{
  "d_model": 448,
  "head_dim": 64,
  "d_mlp": 1792,
  "norm_place": "pre",
  "norm_eps": 1e-05,
  "attn_scale": 0.125,
  "tie_embeddings": true,
  "init": "uniform",
  "init_std_qkv": 0.0247,
  "init_std_up": 0.0247,
  "train_tokens": 796900000
}
MLP neurons of a small language model. Each row is named by its layer, matrix (down: output weights) and neuron, and shows model dimensions 149-297. Each number is 500 + 40 x the weight over its row's rms, rounded and kept within 0 to 999. Numbers have three digits each.
Before each neuron's rows is what it responds to, as a language model described it from the Wikipedia text at the highest values.

Description: Predicate after long subject
L5.down429:489439482479505529406563472519526480491440494523394502548470576454451523500507496531540512482510551503487459469485495486450463453501474501511502493465512508456479464495520488511541406432540486567484498496530488512499541503490476507539491505514464523510547445460538481509452517519447477520462485481489547553521531529553503470502504497548544458486585414452522507574549526476515534521498533485538612571412550518531534464492535515456493481480533447520

Description: Section and table header words
L7.down1469:468492491523515476502472495510483546580496443496475449464584480498481517477531503529540501425480493558533486526461509400515467525502464436523467553454495509499405507482530454526510567519621518464456491482510541512512468473462469526490421461455473481515564539426504560498410478539495457536436535470456566499482467546553635522485508576513489525472482456526458437540454499520518521557429524531532516510421480437510466473464478518567517459439511552508

Description: Prepositions from / by
L4.down1538:532451472484518470516448527456531518506434536460530532464517480583538481544506488434410459449569483486533496493498480479514473588502528489577474553486513494493470486465493602539456575437480521448547457541451492582524475516557461517533556478420471507479451468429537533476563483491509548537458459506437514527511495519525546509493513566434430492534427450567507508513491505435516532491472472535476482479469498496516490538469373557469494543448532525533

Description: Sentence-final period
L7.down216:504555480496465497474522478485499432484458541474505459545459565437435530525529473475448476433553529444530473527489467513490490547436506440538515527467533490461527506493448547486465547539613486507504513426450524496507480530526468525419514490487461500536502493564539476512491490512507501573545523592503524513495456524513500533487454445484457465458527483473494425513486510459473488546498431538512483570509521573524542495471487485449497518486510532530

Description: Label nouns in compounds
L5.down1319:449431498526520475473500477480536464495461544540504445524493564534518568522474492481441462465465507522522482471562490555505450553530511529501463559492462470437459584481481445571516528523483466524570449488481485501458515599602446525527483430493548615478555436479540479483476466518403480494507529470511473442506463560592571494437374500516583512479488535490460575574471515544500492428495506440475490457536478423472506541529476466562567521519504494485

Description: Boundary after organization names
L7.down508:560481485537483514445430559514470521486486502494500515459573481453536537524482552570464548446480483525501515510505471494493503506563453491483546451485516469437466556489473502529517469420488535468440466544521518535564425532563415536440492457513510568508480549493458504439493548580522487588409606489574528573560477478525503544519496509525441510487546466502545471478467389517468561488582460491523453428460526511503491552578458507471518501450509496440

Description: Sentence-final period tokens
L4.down1385:530509464446500518496470491480491414481410539591526505516533559523494495510554555584405472467456511451480415482419488512505539510407508501505511510463513445534498476507506603488596481485499527561416473453479502551485553525513482490465445501506460494502523486483584541470460504508472477491458477502522496523515474446483527526496350517477464550507509453519484484540507542475500454531483531491515548557508511492515532486509504534461567562455478556545

Description: Sentence-final word with period
L4.down593:463511483489468469455549488553526525532426487491530512541479447450506479525491429486450468475583524540537531512489458482529444491512465467530504501482473408458592466435502576529547539498474509467554528486508540501514481462449518469549472411561566450463485435494591484518478480471508442508471475549443555380486507502560500468501544491509562522405560535456524577493469499509472514499507553494500517491445506453479507491479532504465482430523498514488

Description: Inflectional suffix tokens
L4.down252:475473488484502516567458463487490491490488527466567486558506425487474486499471510480537466495498439499556531455562487517460473462523481475497478518508659522497447472483519534484499543561469512462531437520453511475511563571562531498533538491492533457506517448483458492419472496513411507479520435559429377507506417538455519514499541528562550573477466525516470486484514558544604539569459504505448497570501513526476583421518474495494514502488522553494

Description: Proper-name pieces in lists
L4.down90:522417492446494492455540525458536504477504497562419497489422575537558472508623475433568474502496484480448519490456501540411495503454470485559469492482545469525485510450500478536460434536491478557633563514536520476497468512494508496518541550525513427570468535572528504482480520525528514444520506461547568528517507529504544479486499494477534460528514514524527488503489566474545498436454507518512494493500497469540508585429494538445504490499532547538

Description: Plural noun endings
L7.down604:451565516519527528437463488436489467480417527510519492451491528399422497500502420511475557541504475434535482481571451466443494488462515510426489499477426576484538495530433528445513403463550438503573499560510517559518534440552490571498453549461468559453511504530614487590500431521532511420451569527490461552463537498519556527472459522536523432536502499509583485528439500512536514442508515457474534564493501539467502472463556459556437471503522461539

Description: Numbers in table cells
L4.down1091:447581507448552456563488500534580514479486489560522509490465580526532475463486544568563397457464525511415508473480474501469499548497525482474468521475536474489512462512512466472590432420533474411470489517474476423479449541571559520526544481509557449499518537516508513464499540523460536489493515446550582518492551508527439525458474465490473527455459527433577499520445449513536550523518486543494477477468514550550516568530481539564451484512429518511

Description: Second capitalized name part
L5.down903:503541472415497487457555466504499509456486482515461481536479452453508494501537464504531476513438511536452507492564495505462585383445517536452448489474533539537469489504488541507547432466537507531485515488564521440497558473444467469450485574519480452591607435500543480467499519546518482464452495467497534533501531561504553534568486513548498430566507495554553466484462496569537503525511542590514516435476514470491544549495508563475606558491515499541

Description: Prepositions after nouns
L7.down993:534475500483481510489451559521501494471476533495510475532447531511516514458497498466478478513480447538471480487521506527550517535543511553500460519524529533451488513459547529489526502482526555510496543507498497510513573563488440482554469487486505479600483494525456557449481545458547474516464445456435501572521492521444445445501537472474556509463535554503469535435464511426514421535535514519461508514527547497539557479482473502460539523518479593559

Description: Temporal position words
L4.down1170:479444489415488533551513491418503505607521487541557430434482412504523560482655499530461468403478559551550484465509501539494467473459431486493499508541512525513443512556506479618460521521510455572538392512548458502438540511478465514430544528489441504564507490506532438486461493477502510467451530510456513531481515470454541548461530560560554405573522494543573515554501434548474528484501484458523504438510474441517472468587474479506554522536410621505

Description: Infobox field labels
L7.down1477:500510564520538493517436553451597476474494532516536456527468495590514497444533430553516512434523404560469469465481392492511464520519472516552430436484566395545479468501449463475484472535450535506465437530487502564542480487522510430403458471526546544515458516458481504481595500518509476506559442451552531505522525450546464554471501412543506512492500590524562535484502487548482508580516514512482496484529393474526478484555432484512452531451543473498

Description: Closing parenthetical inside names
L4.down1421:550382477486375507516469560504562565510517489528459543512483539489540473490470516536514494490465502465548415500424467445518493478456497502520406508484502477582520533560497450457478484474495505430547495548518465460531563454490546486537516462463504539514407512547574514539461474450534470506555441511537521511541533523483526526512512458509421572534550462496507496547480462481422484466508508472444543482500467508508501571515424446619503545523453541488

Description: Source preposition "from"
L5.down555:535557514450529467456552535478536538473424456500517509514533505487540468518525517512488593563526410537500461574442487500560559460532505487521438605489493500528525514488531531494544466585494515409475511493448494515581549452562486431502509404484500492477592542515519536475550499461499471470507512423477453450530520468525456521543493511548463437453503500462580467465444545497509489545441474498469453498516510490500498533473458526466514430486459552543

Description: Sentence-final word plus period
L5.down1637:515526470531467538507559444529472568432497535523569412500459558527445514551515520512417541520496540369563469503483474532517448544526522487538557537578458465525440480494493511467520461519506487476534506477499516445455494454533514537396534505509584504494502557547509553504553501504477471423507603528432483469505517483557477467520472475562484584517557500533462524541469534524417530577443479507509502530526481463532534538488526511447462600443530455572

Description: Sentence-final period
L7.down533:534499452477451494461482504491481485489421506575528490494455520489529529504560490544517484481421467503485513484471451454539490521442550486512435537491422549483500540368517564527559551548517493510521453563490458506531456493524473487510497546538533480465485566532488500511520521491490508512490528517467507502511443483506478486481501435486443535350527449505556463507486516457496497551485517535534502463488514497489627531515557442422533498450404510554

Description: Main verb after subject
L4.down556:505466561563555515467553474486446479452388530544488460447456549479524528477490509475508510575539478523517584506425473511462501478586525479575492520484533459553495439518497467575614513454517493513463506509535523451507564473456475496483478607488434503499544457457483563521533499507495554520567496554466513545501497414435535460423527520539542412553495497523474534502476547443441532508528501482469445471434493543529570469511491512476502492470505508479

Description: Temporal modifiers before dates
L5.down1470:547491483544541541533527539473415492464441496512522498473558469509481503529579594523473521498444485519488463453528523455533495493440493479534446538512549524536484612520499449515512464501526498458518457524500496533516542484528480454481516523469568510445398451445483491513514511511492437409571573449614491538510461467527527505590490470537467490498501461491558489537444568581553574465451483487510455501469551463547473546543568562543519492518521494439

Description: Structured-data field starts
L5.down1679:518528473509498508507514523538481480537537525520478446461480508506491507499460523447469516480553523546465456521504515537506499484478544487584497563435487411541463520530496523589406475485513510555550574567547490547532421436499561525513519458563497503489487466506503505457469462487580466496541465457527484552459521447491456526491416535526556490456459460523488514474420534468451511432454537588501489462518476538496463512425523539506463479551556476455

Description: Word-continuation pieces
L7.down52:549480521470493462513509524440497520515578587456466484490494518555492478547529474438550505489515549517530480451521450486505583446545506452498509514479481502551547534478511445522525459494504566519539592516476555539573496505488509521455462582576519517519514455491516464500489446582480484578503472489493547472467524485514490462508491486443552590452512461535464500479490473479495438533447528466524557491449488507589496482440530532500507500530530489447

Description: Word continuation after parenthesis
L5.down1466:497478449502523475609457563512514452496530490494582423484547498425588478541510501520486505475494549536475506521501432438521468417471425507539556535490468535547519491490520552488473513497457512492460482441502484493418449528452489468533463515566540497450480570503458500496442521498547493577535498537465535552531524462577498529482486480416465466509513462502467508493447511562531448577464440515432590486482507567441474530502541473562460565503531531501

Description: Structured field labels
L4.down617:469509472526489522426488445476449491565486529475547388530480516498564451509505435467457535439596476451545462533457488525517525505498544469469532489517577485498484487582501520539438484551509479535568517505476517478456459542521556507503407487513508455462509445508424490445538484465514553479515442492478453498494510492513418503543416481515550502497517562519502501496462419469535512479484578510503515593531509490458450485507487468454487504482563480487

Description: Table and infobox values
L5.down897:413511470481519437512415461502526441530414433502583466508427479480447499453548572454486444492489471557569439495506518534493594537488491476424549436479527506488485522490522452412503521495501481453451500518486527433484506481533427486518563467480480485481559588489552532487579476577476532481497443574495562493523476495498457444584412540513450451482527461492454472546557420434510499610558501504516516517430441591520508476539540528496498492487496468546

Description: Word-final suffix pieces
L5.down223:410457534508495458487561485489464480465491463464467562566578485524479519523496459507554487500459425489526411484573481573506510443516548457525485515474488559504437461545495498475527465451455530539521490497475453483563527472461468550462480467449493523574459516453460502439477450533469485440479574518449451547527501511436494407439482469500532594528504478507525489503424510482535496493590454478481563486483510541480528476481477464481457484479535546482

Description: Table cell separators
L4.down1252:481399544518559506503479491485514506533547614536470585497518470471447552485514496460519464460511503514519560523430493433508459519510475499550543503490492451436573518504472526527498493444516498474527485627470526573492558476576475506524457543524415483564461455498500547474591522508506507600481485475556545459493558508564496521517618484431537484441505488517513505514516592526596534511471499551553435559504529474484454528492500479569465479478452541435

Description: Capital-letter fragments in names
L7.down1644:481531507539464476504502519510484483509490530482495486499514439537529525522467415476488524496483519486495526483499430478478466499454517484462497514478476503512447474487471495529530514496538531481469456498489540468482494506596502548546490502506514492482539554506545493498470495451544551484628534555487469550527528582424516541533542545520391533394510524561539472495543413575522527469433451444485457500551484477568504473480476574557550506466424489466

Description: Field and line-end boundaries
L5.down1170:425540539579494488551521572523508563472418543513499469521506466553519481524489493547432502495508503444486476478516472539450517478497542461518505511516456511460507521472515481473435535572465488523549522523522477536606466489532524482515487454529576480600524568528461527554551506495447575511464524505497490523490504486508499505506492440512619470464521478467536490416449453494461563474564518497542490454494499475461519480444525451491497492489535500514

Description: Table last-column cells
L4.down904:518536508581525521486502519497482479510483430447501472514524505544450583411468448494507430446500573510463463481474477506469438542428488489522540429476456435491523478504529557443550516443496533539499459464517514473454545538537433475517454465539457523461476479379440472505557509484567555482477506535539498544464476525489453492483493459517558533539513530591452403542486470540494547448520507509447555524490514472465496486583556533491440522510560486413

Description: Table cells after numbers
L7.down382:533517520504526520546570479518524428466541497553530453489523550581521483498544501521512494572578571479515533519451452482547572498481513455514527509519467470451440509514550524489457433507591502505495537571482481540555567547486497493455475531456493502482427620586463562481512454458524548543465549500519497553586494496496489487501507461484503498508539506494452514472496511553505481540543454515482520560467394534541495524524455496538511440545518471510

Description: Taxonomic authority names
L7.down1178:469486540486556524473503489530467496390487476521492593496522504501511498494552519455485470530464473412479561407480431531486470528477506509467510511479534463454510495515477484565532472518473526542512469483523551528577530396456457558434549554543547482541474518548412540484485479490570568452467492445516558442515543488501548493490494524600523449534516513495555504459493492532498563464500541499538589480560431531626563548466475533522531495433524470530

Description: Place/time modifier after prepositions
L7.down1324:517552569482504508488472507508452504488477520466491495550573485573459520497551467504474526511412506515491508465492467504556470515518522477528477523433493490526493545417531529536598541482496510448557435528517433630453470516556534492538480484491472550482434482486508499484483500465473546507476577466552527542504432455510504462516399478492505500543517491493572528473455507534500516433531521509542497567454520458501503544535526502514439514492525570512